Weights of a small transformer language model.
Size: width 192, 3 heads of 64, MLP 960 tanh GELU, vocabulary 8192.
Training: a variant of Muon for these matrices, 166M tokens.
MLP neurons of a small language model. Each row is named by its layer, matrix (down: output weights) and neuron, and shows model dimensions 0-191. Each number is 500 + 40 x the weight over its row's rms, rounded and kept within 0 to 999. Numbers have three digits each.
A block is one neuron, or neurons of one layer that tend to fire together. Before each block is what it responds to, as a language model described it from the Wikipedia text at the highest values.

Responds to: Prepositions, mostly in and sometimes of, by or from, right after a noun, often plural, opening its scope phrase: races in, articles in, refused by.
L5.down380:566502504477426442509546457496527464486503515437553500492543550495524475425561483542498489507525564448526499501477493525506476465555547528476476530402513497497431521500500472518583488423536521530538432436551520470540507563456478601502499539514516491507519513498470480497529506502452474529547444464492438542522570500551363487492518552469493513535501503464530488519375523507554527415539456539443502472505480540561434490454578534549454476455555539469458494530512508478431529513503458483515476424566509482449555419525492517542542475559487510475518501462533456502547503509550468474
L5.down625:519544524549495493476518480528438533533498529479451571524413496437411507465470484541494529500464443473502508533550448453472553536482534502525523524451566513555513539502558544532496470472463534511447485434460516529549496524511501565499465473426469513532456465531429490469517457482594511483516470539432461486533507504512487484475507558553557495442548454507528542490396495568509578570477434507487466517505468472497464458611489498426528533528543495425457490527459486508536522557450530475426559514474550516465532457443485503510496510413535503519560398549499513498524519551488534569

Responds to: Was or is right after a sentence's subject, often a pronoun or name opening a paragraph, e.g. He was, It is, Ching was.
L3.down185:475411487504461411453479515523509548464505510488551492531455458560586570516605484454495484531553488504458519491543526526482556528444501520535464509514539539482442470488486439451463474514509514468479611621476483440528500508497544525492452512492479491482536461451439514474490485563502445533499497406467490484525528564533479533470466506539492498500462507512481482455494524504481563482603575486514546580537571542531538448479490438519400505521521447533452496447548458499462476401522538527503520515538467497474456456479517557487517417535492516502537520498494512498448477550442454550
L3.down275:478501445428437490482451443561467388468524472468521537445546530492545511443547504483569481471413481431502528572562545508510450510477544516538521510465631500527578501511449461493517551531487471504458539497459539569442492502495457525506492493534508494503455570524511476566461515480449512492481481531494543472449469515509491513563468485545515443500462564496539487497519519565494537453475512480415475517566475519506531479492542479550454484433496475549473458531455406492542503543566479520491503495516530573479514490515450438477563447522530502572542495484554465541410505553534450433
L3.down474:547512483493508431505579489569551531489436533497494463501527577521510479526520530553457509536468548453509510503477424560482536424373498471470458506436466466489563541512458545499433516449447527504441569516498526509460493514454531486491507539538498476541496484474490541420548470496435502507563560505495514508518529443540440526528509561464548488515509473509515447467461526495449517504474468514550469483434500574557460489500426509532445439472547520458482488508443526473549592477530495516498512517434529557488487427480546507477536463501528599528434510463424519501585557524566464556
L3.down813:574451471501481471484493464616538491543543485460471554530494553513459528557529512440490507485517435518466521571603432515559502518464553445455458444464412489529537507568462592508507558490516462418514522522446524517509486525481485489504568519422537489524549525448496586504430541428497535447498544499481492472494521476487490483496427558494489495480535471503513539524437493506440509503492481573466470474412468524518435469515486510512454493503475464480480542504452539441460478495560501452457499520498586494571571505542559537517545511489446534479486475515498519493449441448495597509

Responds to: Function words opening a noun phrase right after a verb or noun, mostly of, plus quantifiers like many, several, various, other.
L6.down70:517478541572549501549588512490430522491483428474554580539511473560408487496514527522500551534575465550545463440520506484569526528530521423497482496492539436550480533534476399483508503468546523538513422439534499492535557490544411578545401468523525464477492518452487512531510534522437504476463462499542474465482490436544500498531487498521422504559506437489558507535447490451503463545433455567511409498585520472461484465433524531526487464485430516472506423495493470457484506528511489494556535491480449507534450496513499527426503498487552512527510514532458440521521463535515526537
L6.down324:502566555508531359569492465482470554524526494481532565495446454451501504490501511516538497513571433559450418569502501506502512498476545500438533530468502464485480565493529497537571576494489479510519524475495512464551396478492361541434564513557503503523462481439468523496534542448517481511510514469468530499508544550589488464502464509537529534465545471482525370481446493525501554505570491467512539563459487499523470514528471483416488489472480474502414512520492562506504465447445515521445460512456468502522566521483463540472477499471480460533540491530543532554482518459461464491
L6.down340:542526464517499543470510509470475527510499509517508483497507496594530454482539526485481457511492474439507515508498496497560422468492466555467515503545508453482577456488551480540435500383456547481544428495504483604521538471549523606506505488501434497482575523491485544538485491461475585472521493488506520527519560474570456454474420552508446496484553481410485477511474455527534491518552478418488538473499514482535408459523464536531497473489559482518491533534511469510527509449552457478469510504502521441520549554600562415438508470574417467511570429476516469462511529494483530554
L6.down451:435424513450471467537460465573464497475472542455543471438470528576450507467538514498530465441481488522483500501515482518479541415536530556480561495496465519571579485546480489545466396469538467510534561475602474505589439520486533612429476502459511519526454488507503493521479504526472487533560472557499506488495523472528491532477524524508517520567487483572530449510430499535460466512503487469591486472479512467568562468436484445479477453489477483557461488491577461495441424554457473481509451463543513483481486457519469451479538493550561496514551503516498466494510571540575492422
L6.down507:455511465509415444506482530524515525470547514543509512518514437487443479479532490495533470543477513493549543489586516438494511601533517502562497513490425520486463461557483490460520539530550474468508476479513482437515556488498482629424447527456500463537433464501454502487492454483556521507521585462466523478538510425510530520514507472524461547463493574460598524546397524570495460511543491418524473464475554494535569436448501463550463470465517533528530473495525449477508558461492493478520535462523491493489542553472585473485565501496450580543470497442438459535516491515447531436
L6.down671:452480529517480513484519480544603504562366511476490423506504417562518494485492456470484465558543514523504480511477397452489529578524525436438518461454530484509510529477481551541545431488472465475489509507558459513525467488537451540428567506459507487510533490503505550566507519429489472558489527479535532507491516498537517551482463537460544473476518526533470544539280489546528538469501510500529484495534561463505480535548532494573467488528484485450492487506479526530532539547460491502498545493529439480465475446453516483524499513520520522458557449501486551507529462450565521460
L6.down674:473520527480541505532556584454450410561544520513422501400490610502565503414554541555515510503492490428482555535581477521612499514509432423475555595457447493467488475475512553481473433484474493511521533538469463512493562532487516550423489452526516473469444496432463513542512489474530483487499467436513470506509457522492498493452500500517569460507421570449444508508534466506566526482502526551483521463442508532513455514522463497546544492455399510492528522486501466517508503542453512545551496542519461474509487521508442511476499543516428488497548528455532509494521514552546491437
L6.down842:493493602481583478558476543524491522489549495542452465437499511439484519589451481523426506530446471532591525525438513483575499602441469525553469461571506479512489439513492527530522544470462484492426542507520515519481513471474464527516541437508585503503519557452452463557536587461531540533465502503496485448469467501495482495471497518559473429491583489494473520470447474491545497474488431533484487543496518482422508515535455492606523476457423443485491502535537588457503520455494531493490502509530570479491482532481485571510499430530523493448488458437433484494577475472488544479

Responds to: Word-piece syllables ending or continuing romanized foreign proper names, mostly Japanese, Chinese and other Asian, such as Suzu-ki, Kasum-i, Mitsu-i.
L3.down71:487474500453440458470497475518562464547472445516513366551524531498543481501490457499521456553479533538521504419478493556447453468432563479462535496486480481526545497472475508545472505473511519505531490580428474431515565464503485411552523511512428484493534502481476596533533473446535540476573452514513508493540468443547504554470529486537452446523556486568481531528466577475461562517542484536479419458484445549542519543503475523566489458496425496409429492498464464539517465486450443487503573496508498530553535493527563549530482498518556428574458529502504514528545534491512480493
L3.down302:426462489501462429505466474475540481519422420440455397533490557496493502516535486497527452548416557493522495522521544561447531483501443529477512500490516489554508491469530476491537546545527498517544536503555539493510536484532503567520547521521466496456500486502559552454530514509519502471506534485508469472542523574486518551540520563534476496496493518578638533516509527488471515452536541473454465460494475481467455480495494476439464506496510460477413509559529523476478511380417494417456529415547571518508539506476497483492456541460474508558433565476414473491500543475597515548
L3.down548:540456474538573441473473493434530462457427481431493452479514465562508467546528538520501497504421573485542537539459527580481439507439522526532499497546492494528471449509481489523405447497514477501484500486430530498442505600483500470584474458539533469428473567454506561566459502525533521461445464435527560511567503500458513558510553534493482509559511453488566535517450471473437491484588415531497543487548547516510450520575547507476449503544531531462497494476521426484532513520467486458534549472518505545480575469537489504439580495476496507504481478486486561496500411537511469518
L3.down583:415518393496534487563521563402478462493545556497452486464505446564493493508474560491462511487403525376566478482515509502502493475471583501471456462495517514466512427490471520512485517524543462498565562445539558503499495506491502534474489519503591452480538525548573508497516546466514528506480548494526513502569486494441490552497546472487537543472474473415573570533519503436472511477512516482446529517478597609517486518476474534487429458480559487480521470530498493489422509573471528598502438465550432516479492507504478471454515490475516491523476496515553471449478504494526458454

Responds to: Number words and quantity words starting a counted noun phrase, strongest on sports stats like appeared in six games; also has, on, no.
L3.down206:531531479488449534469499502525532564544463488455512497504467436576492504530530507548516430523497447531488477487528572509467499568513576457521516466498452516523457419479431462456420515503447455484564485525459527482432550472505464539489498488449460499481552550450578501417555489487486531599462468414500482473493503499481528449492485442517457517492489496431511512507447513509519601467512491520514562489566463522482496498546485422471448437563458554499556471562472446495514474539516478566509477472463553479479495485529523504628494493538527480549539443514508492558440585504491583507
L3.down266:510494498526485534522516450452474504534471426513512481501523550591516504506469548444429535539405541474564516435445528495531495493515523505541481558492489533482512524485494494517547486439547518446419485546434548511570448447497498533610506460471561509497593489497393421514549474499502444506511475464555449542530497503578441517546479492459509509513584472492556496451478458446514471508487497443510517458507572507508475452557547524449409505504526548514442480509497501419530447500512442507492525464571496479513504529555560481465541527517502542509481503481564443561433493445494461545
L3.down330:545518522516566509491439439549502518480430460451464441430519503487460485585451468499486461525508474497483510543514483489471497467487503479524486492524535513502490527531468522535531486568530493402459526380514512482537548497478397523510508551487562555515470509549453534407514509587484405522561540501548472483499528534551521472523540508552578472535548513635490547510469483531462518439472537443530456444458570540476482458503503525452478467499507479542519468519503546530474545579470536512542495434444485454491475460558502439456516412475510549467497510525487466546484534448508495449
L3.down537:501497355561516568531506435524499530472474511483518450466544593537488561487496498475495530512460522463486470604485497532471552533421495557483534585465502495505465507510514480513496495508543453533457514534428561417559392502469447479520547461571487481423522442412526454466492503499506510519472453520518433539512448399502531475507423526531477471484487513505554499475473525500535518447590532539516548467474501473488480574511458518475513444517502581434550560537469504487497491564546497508490455512478504485514463503512539447583476520486532534502489454492537525559485540492456481522

Responds to: First word-piece of capitalized, mostly non-English proper names in lists and tables, e.g. Na(havandian), Ka(unas), Sa(skatoon), O(este).
L6.down132:487503559532430433462613536485458518505538484497498482525488528482553528458485438492514518521472440564485527501470497455505507554495479563516523441454494490483535528514511521527529491559511495525559558502500505455510519507518513423541445507483568552502540506451457469486452555431549477458477483429480494529516571536460536494515535430564492423607483483618473478492487510518461508530529514516495498562493400384468502422572520486538462524465503517564546511493558544479456455478491507529537507499533469512496504549547512496502449502492455447530519428445491460551431455397486483514
L6.down148:436475542431450477461517445544600546461468509423524448520475514517534541448530504517450500552530399445525476522486544519515480493459524553512519531515485477474473505497542549479508516431526497458418530536482466519532496445530453446513468537416482474476523510555505599593470507441480490571473550550505475519479540494448411552550501438493429550483500528653518448491459497478552396551538494500517500508509482460532545528523504524466477504532456506519598500485465502508507528453537436527514481493487465458434465471555496509464554507518541492518467558477500492504512545530478488506
L6.down277:542465460550512497506509457471511505465497478462524529467521528486571504450417507514472501452441523543518462552529442530505468589504494496460485549452511435560503541516525504451533543474496420478550456497454488509539518432490556450555512595498533518497511463473457487498463532508469470510469533524500514483485470500581552458498506472444447462476540526525477492572436474520592421490492486522481557495523456445480398516584437500542543531474472543507470517494568524495549456613472456530478561390520508551494475513520522488511489556566454514523509490503501449446473481440448584567
L6.down572:420482467467481500487604448470440440514489526542503435595501456549497429477468503489469498513501564552414457534517478512476457527526422512472514462489501492451478512502510492546478537468537470480487523485534471540598483496519520420477535521508502529506451450466515522420476497473545496563515507516539534481534538433523603501494503465589502537491523510484514605543533448493574492468584460555515509508541437526441451494485448513438480487561477537472462395497511562503474528514501526495550511529558489528492534474492471548491418477469543542502454479449498531480565445488482504591
L6.down614:408410523454510526486496506512540440497471535562519488469487531547541522440442462554513500514486555492514423497472461499474449507460550469507568546461462444517512499507509514545479488415449512468497505607487525456470521474518503494482510544466486467471492476461526522511556541573574522500560532479562443480438502428498479466489451494529512580570508535507510497482371520513500493518537505427529493490543478564542425536533533565497462545482497510480469567444471491552480488500475466453464393468566557531614518551505471455518532533525450496535515566523509518497468493447541460515
L6.down709:503530527554499546521512514464561507522483511477517507465501502496531533487513498512444511522444447510516472492523502466562505411545516515554535558461521585488515509546492606544439552472468536526445514608512551520471496521520490521452534503536540505518505525502532456525464516456522505479473466574415517430499446475564466498516519465515452480420507528528448557515545466494470469497498525578482482438496484434518518473511524476425443523522471515506555518445444472558533529548483509514459447469548479448406464378516498532425463460585579475517414513497523485495455475550422548462
L6.down852:469506410477553414514478560548564492470527428465474490528502543510545513490437515525495508506396540467441534480563484424506486464558462551561502541519490461497439456501501518615497471490457444562513441479487511497460557507466506477523538522540463472474470525471424530568499500553556462457470533491515481430418512487540548553477532452531487412497538541518555501562478489437489495469526453478481476516465432428556510490502534446553442467538436484464503496498449497481560498484492454507558507504547590593528531503493504492529471537507518526490473550534499534518566511519585511519
L6.down929:415461495510449431509532622487526428544463511484607509511472534477535465414488449483483506572485442532477522505431469422418501531494459500503503507491545510522524464540510501511570513549515516452504494549446479456406557478538467413522475542524487505447541553506509479496523494469512491475463492490567489508475495449565542492547537561509514503489537532525523564493486522533550548521558482541486466481500500442477494500508538474534515462504475442490463471492401460464502527390524404505534547450488542552468550533524540449558493491504499527486415446491540490554539552532566487507

Responds to: Tokens just before a main verb, such as auxiliaries (had, would, been), "n't" endings, adverb "-ly" suffixes (traditionally, certainly) and infinitive "to".
L5.down236:495492549529488484508506535511485566524436545596442434504516535482484482522467490552468556489511480485464518546494476522440495539380448406488490558467474539513477533497513538473429563519488432451502461571536513528525464513524497515472532482480537522562508481565567508470497521503490544475424510487472562516498563489452432448464530471457498417537534494471493515481491535492485497493567437514572522494535446471430510486455530447504534473546533490520529435439387482534446531440511509523587517491457439504446518512553514519500516550462552525646490486505508522519524504525501432501
L5.down333:498541481519557527523552472432530502521496569519466484480562507519496481495452492471444526523495441483454521500523515431452478523440459410515577478495452470514457509528517612507399602525511451485501487498476518479591491486467525475400503526502494541536563504488531510430501464482483480528480537424492514513498585458499491471512534483466495477489519472465507531547447510489472606503541523535479505462532504504414558451459525503530497551498496485574570462485530509491545476426517454488552503434524565455430529482531497496451558561443541565567501508536472553554515485438562477456

Responds to: Finite forms of be/have/will right after a subject noun phrase, e.g. the ground has been, construction was stopped, Both sexes have.
L6.down72:548480533451466495500442450550561439537455527578470487513382501567526503514567467510444513452540457458495454442535473460555460461459520444569527524449441552486532477556581511503544601534447520486489542488514486497556520531478464460555514533498521491499516378488500536473487564474508531526558490437493454457482540477490525500491493527496488606498455549427485448497468535535470560493449475531498537522498539539534537491533507558420531500519481467453423498528529480477483427525554477450508511539471526523487564515522470498566448497504498566526478453517493518516452416474512450489
L6.down82:536480473476517507470503469542500477524482510461499496565550529572505478457503517459506506489481449567449506484584440486521501454428545464438510508494510462495469536504499512454505521512478550482505486573471511471460446515518470567557465474424497508556520555474534544398435519477512477445515470534521480477493488447554491496501514543471543461493484483458543515521442550567443498517500465528453468621412528465544513460513505555512538448475518438538542510505482556548481574546428484492520462455489545494431598509522417422532531495564535523566519481448445548509473543443459530590
L6.down87:511521473476566563523600576494528519524505490517528503518539555450514472447505488455505475439503524456486486417418519490476544513420513573467566544422496515448454520493499541530512457465567545512482504475529497502480541503433583529465547478543504426492481394486503465504540543508450564509508468525497514469522435472551450415525526501483494477553491585443479510474554544521564533461490478462486428497579537497513566530457508534545523462469558496471457456454477501526465485477547537494507446465483548507502503377504488496452505583513551507558497549494467487464525470493518473419
L6.down92:439527490520483502512534547527485518524509522397521487458497526552414455460468507515485489580556455492480482500480382504512478510457531500529465511549448506502478477537482501465429454504533498480556541432461541466495524517513472555499546473491493443559447526461476444506450513430518513458509569517502530449572524447489576542561474593479473483589464492549570409553373497425542539563421518528525568518491438500526536528519493517582527465519512481504502539540565472504572509485477506452471547504507469489521497500434504468481538459517501508522471520537504502511470421489552509490
L6.down244:497556471557478471417505544542503496461454534517518427438464512557481530552466552526494479495440522488458489482508539547503491493467524478414552446552570501548451539500502536514495481498512477472523452433543440437495471489432467573532554499505535452438498517484488469523467499459511479568513483561621530453491498457508538513461551481468517511583483505511402479553493498502474490555472448466468531560472511595540482472563429582477535547552526546476411525558493436480516442491512563526456426537513450450555495481457508540574472523471466480526508507485496450494503534512527517451
L6.down253:471499528510495504497497490477558515536458467483463548479507548510483489525486479483510464520452555416529540571575497529430495488487536509496551502491490558537560505477454502497503459451528477510495402443470493489451521500501566479519550507534516480469505539581537471521573508538453552513527424463534444430511500504492513480487537536466550519543517530469503510506441426581579519511488533467486490458414560518485473402451477474484454430587432456555399487470482492513474520578504543473588517462500462517562511454495518549523510411499450399523539464484487487563574519537494477489
L6.down469:548568480500506547544440493493472529500494512608529438562573546493556527513476498476484513562587486495422470414449518520464504584451510505523494524510520494551489549403456491480557400482542448525507473506498485478520499492497445464574491455510497462553454507529501515521451539511549536462483514512504429482485532430480541490495587516540552405505392523446448531439507512550517481496441543482490503549521545536440510546482468490502473521482520499386525444531494527488459523543515489517480503488498480534505451454528547545572553512466502453522437518507547468505493533486522403516
L6.down840:498440487496512441462528488509478514495428528478462524485488505503557524474533529556470479483506511471449498421463533524444467440476444524428483531441588601537507512476514513503479604443506514462487467543545484547509535489464534573497499567493453493504507515514529500510447546486547455508514558466540504505519503469439464547534448515556559542523538422479462463547373521534451539490580525550511504558525451519477520576459532523520484535505562492519497436511462502503568500446516484517543394485503536469468553469403525496486542498488534541546418517445425485469484467499542438515

Responds to: Past participles right after a noun, opening a modifying phrase usually followed by by, in or as, e.g. made, led, located, known.
L5.down204:503447568443460494530504500522457428560494531509465481497561469535519460513513498433431422499495494476536458525502470496541454463483457549462505467545522460538533486534489479557569465495476480530541464510505567478479530531465578489489487512462496477448520510464538474500410469463456575492470464548532513483465470523466547484486446558487459482538526535473486439532458496511429529573494525502531474434495581529490477473454459504541537576515515510479408509592444437487562546563483456554429542505429521524479523593588509455475472503497554518517575529464489410463528515539529563533
L5.down275:485466506521499526568566471503539528442537468542498439491408546434498527485481455503447490509534529503445505444421526483536446522497567461480496479550534498431533446470512479516458427551533538499558525514532487464531435481494447495524474544493542514432470475548575483452514458468558484534495527482594473496571466482489494470499479498582449527484552497425551510531614536519473526505482521575528539551432524435481496491479473505526494557500504537498464513566553459468480498523443427517484515462419520533511515525573509517417476437511533521570528535480496453435505494485508390514

Responds to: Past participles in passive clauses right after was, were, been or be, like held, established, interrupted, usually followed by in, by or to.
L6.down75:460450511528469560432473535506556428501544515503528435509484545461530555494510495498483473523534476493499489511478506445532541471477502482565537439482617515459464522489521554506438525449453535440388498503512440431538500488509505500538523464509437552516517552530486504450482538526464491479458578496540494489502475440426562374464540569478579434508504451501466554495490479498508511534557536501549435545423495509492505516482489467532575528600450572512534488511570551438509483509486508516511515510504537559525454496521480461491567424454442438542518505491478491498554538494528447482
L6.down95:483473521540547482492512527539526558461560443481584481509467507477494480484539488419483505489531574549516488444452524512518506448447482448523513495445533577552585582516462530505466469441508590500437556489530518538506472481527574514475531568439486459515479457482525473480524488497521440421574460431493490438464494436499508466499541532509475516511496579488495556428538524479450491518485508401530523487441509496516527500499426484503452476481483501463476589551500526497442577409498552471447467501416510536564555401511464499528493495457581498497521493510549528512516488479547532492
L6.down113:493553532518483462498445464521513522499472441576563468476455559461472518474555596422468497500508504481509608476429458489536540571540497510486462489541506509520460526463494489449554506528551508453468451486530541481509503508500474511501554536528472496475589496513475582519566538497485477469441503569505487546541500457518543493411505505429462432441460514444506505499504489566491445416522495477475442481509479473436500525490537495538439504546519509433541546488460518495464526518437473493500501559499486547476563578561558465523539457469566566523434581457473489460574515427457442504
L6.down136:488487530455543487521484514486493543483554502510510539545464472467510543482484521526452520510516474533508507479524540482512522491499546508635550535520440462554525510449463472456548445491424487557464538531550454528509519392477542520514514392482549507506443511439493500487446408514471556547540488497511481465556471530510468549502447529475484523519462588538458474584450493483528446541458466357475477563520514472545509524538522435477504511485451519514486494551484512473448495455482452506536536475455546507513552468529553532480533452518514465548503579460436407543430546488503570491
L6.down249:512479526464509493475487546559526530476473511561543537528545553518558542426473480442489465472474465468465576476499617496485483438467481506427500474478527519498522490457607424533602552473472479562472545497524542525487560491486516489530483430499570456491500557533519522470474515519498516503522554533596460434475517538441486542479538465444512444511515495424473634489457432477458509529554462445513437468492527520468559555516453458507541523388556468534424487473505532506466503452492490478531462534459531437522478495469517523496545468499484514508479542455459479497483565516494504487
L6.down261:525454463417441540516520527492498455433498499498498522540460512502535528425493470458464489509522415482534456472492513510527537456510547555484557464474523565494481480506443498530519499514464478533502486488518536577502575466486554476553541523446485459507462497590499467515479450507479470546536486518526493478521509522515583487554473514498524531458379533420485469503504471453555509497441549571452524526549525444536476551504503514428603487501407498480493558488560547577530449528461570493541489498534483549565436514479419607484518475524471460456503439448542487488483507448417486518
L6.down496:499507533496492519528496492485508452546481503546542497470451496428539540456447526420488482535535507465467582491403524503445501495540507580474551512498515437516525467470563491594530486539499532504522479403533506483488449490494506570493577546443480477511474466536369484530516499493483470468466503455490484581529450507442551470499504477537480442480518557558472507495533484454522502565473525506466505498544576434482480506543529573470571501461463458554454474467503453554463549615428419464543494518441468506592529483477462559497509456460506510510502487507488528537582477481510527455
L6.down774:573491436536537497486497546461562548504465503518538529525548513463489564518555505445486504455454458485520481576509522581476585488498476439458515471497514472497523473440494494535498529463473521553479526442495497514487475505565523398523475462501515422506496497401507457509550468554373486475471480458544495484504539481460483474537478493403594449514509499534507449402491474455487496564579506465506479484499486442486467507538438514449562484477542444519531535506523510511542499501523505486553528523422518488538539506452443513488566497575485469468474498601607518538506513563521538533

Responds to: Past participles right after forms of "be" in passive constructions, such as was arrested, were published, has been declared, including word-final pieces like enroll-ed.
L3.down131:581485520483431470466504460535549438477464521521507493552443490410476545543511488468507508509378532465453486441511571528515566373447500593479500478563505498487510560485482504535442501489511457525515465502514464512458449572491481511492535476491480479528493454500492522464486439483507532485544601522447536405509531517537520499536501502472551523500507487507507434478515510476471475503444518514510515597434469527536511412503485570507545509495561524468522525538516508473560514539541392448517518477478543502437523457481516483499496481563579521505421530585484503475492558416522467510
L3.down470:503479575475556481548487545545472462505515443597506523513470472483459447485460479553526539468470515449482488499500489511488523449537538458514402491570467479429438475482474522571516536466497524473540503464523535514476522424522470478451566555532434507519554503505517462438461469462506545459515514484473545516471483467513577504461480482522463470515491525537546531593576525454446510575506452562498423581492481468521501548547509560527489550488548509391449529514508520501490452478549500439521471529443409517510483507520497504473501559498510490517426621508439553423541476513455513532
L3.down700:496543512540538534485511518534507477525517479559555509498450457427501476539465518558420488473423535468504480512486555585517526460504522566481516462580490432533488459465519592485512531474495567486497494454455470533450490497515467482465532527535402509516570450519503538500425537461516526526532505553531574481492472487432542470498505430498510475497507506499516543468489453481471448551500419525567382553566494452535478508492534568502498502484562449428465556490507479480543529546460451530475500488426414536504514474481509489503452575520597525526482557543423463442476506459447510524
L3.down789:478552534486445507540522475460514501476452512472507600531497528453472533477442490461473528500438538488504475495460542538516444479546541543515574481485479504532505487488465583473471483501497498516494458505534510499543472523528472487451511444454473500498514463565472565519511521430562539470477456486536522496509481565450463565521537473438479461508518454481419567500503475517475464483474452461496470480525431500529520522423551551484466515502531427484478550568484530419519525550399537509474520518423413476609583485542525476592489548517607512553462483538465556595509466461454502473

Responds to: The first word-piece (often one capital letter) of an unfamiliar person's surname or second name, e.g. Abu Qasra, Needham, Abebe, or the hyphen in al-Kirmani.
L5.down403:454427518542431485467545493512476447448431510507554560506529487489506455430542466472533476552497498505511503492529449522551474413492535541479438526495482514539449488517507496552523500511481438531494539499493466509509517549462426454484481541569482522459488506440464590486498596482533569562506449545503547484491515458539409490507460423480531437512538414521548580535551552452460494556523466474488446517569530475425471498478495551503430465447544479588532473522418499531520549546503508471517529538532518546483493467588566426497505511499465489484447458533550502482539466512483567497
L5.down915:509465553477466545452519549533515495456465513495541479443527486478395444461508418490523507503459463543550438496480482593481424483489544521476543496497480446558515473539524493530517517490471459525518496539449428493488541510471478383581460538506495518483452460508493573514518544449506567512518454566539497521508482461486533507525550527517530552566476503575570504553559526502457481487561546434512486490563444532525431448527494431500485503436472472522484509535517513550510493449450485496451521418539448603441529520592542430522486479481480462577535513504461447528493497468523457501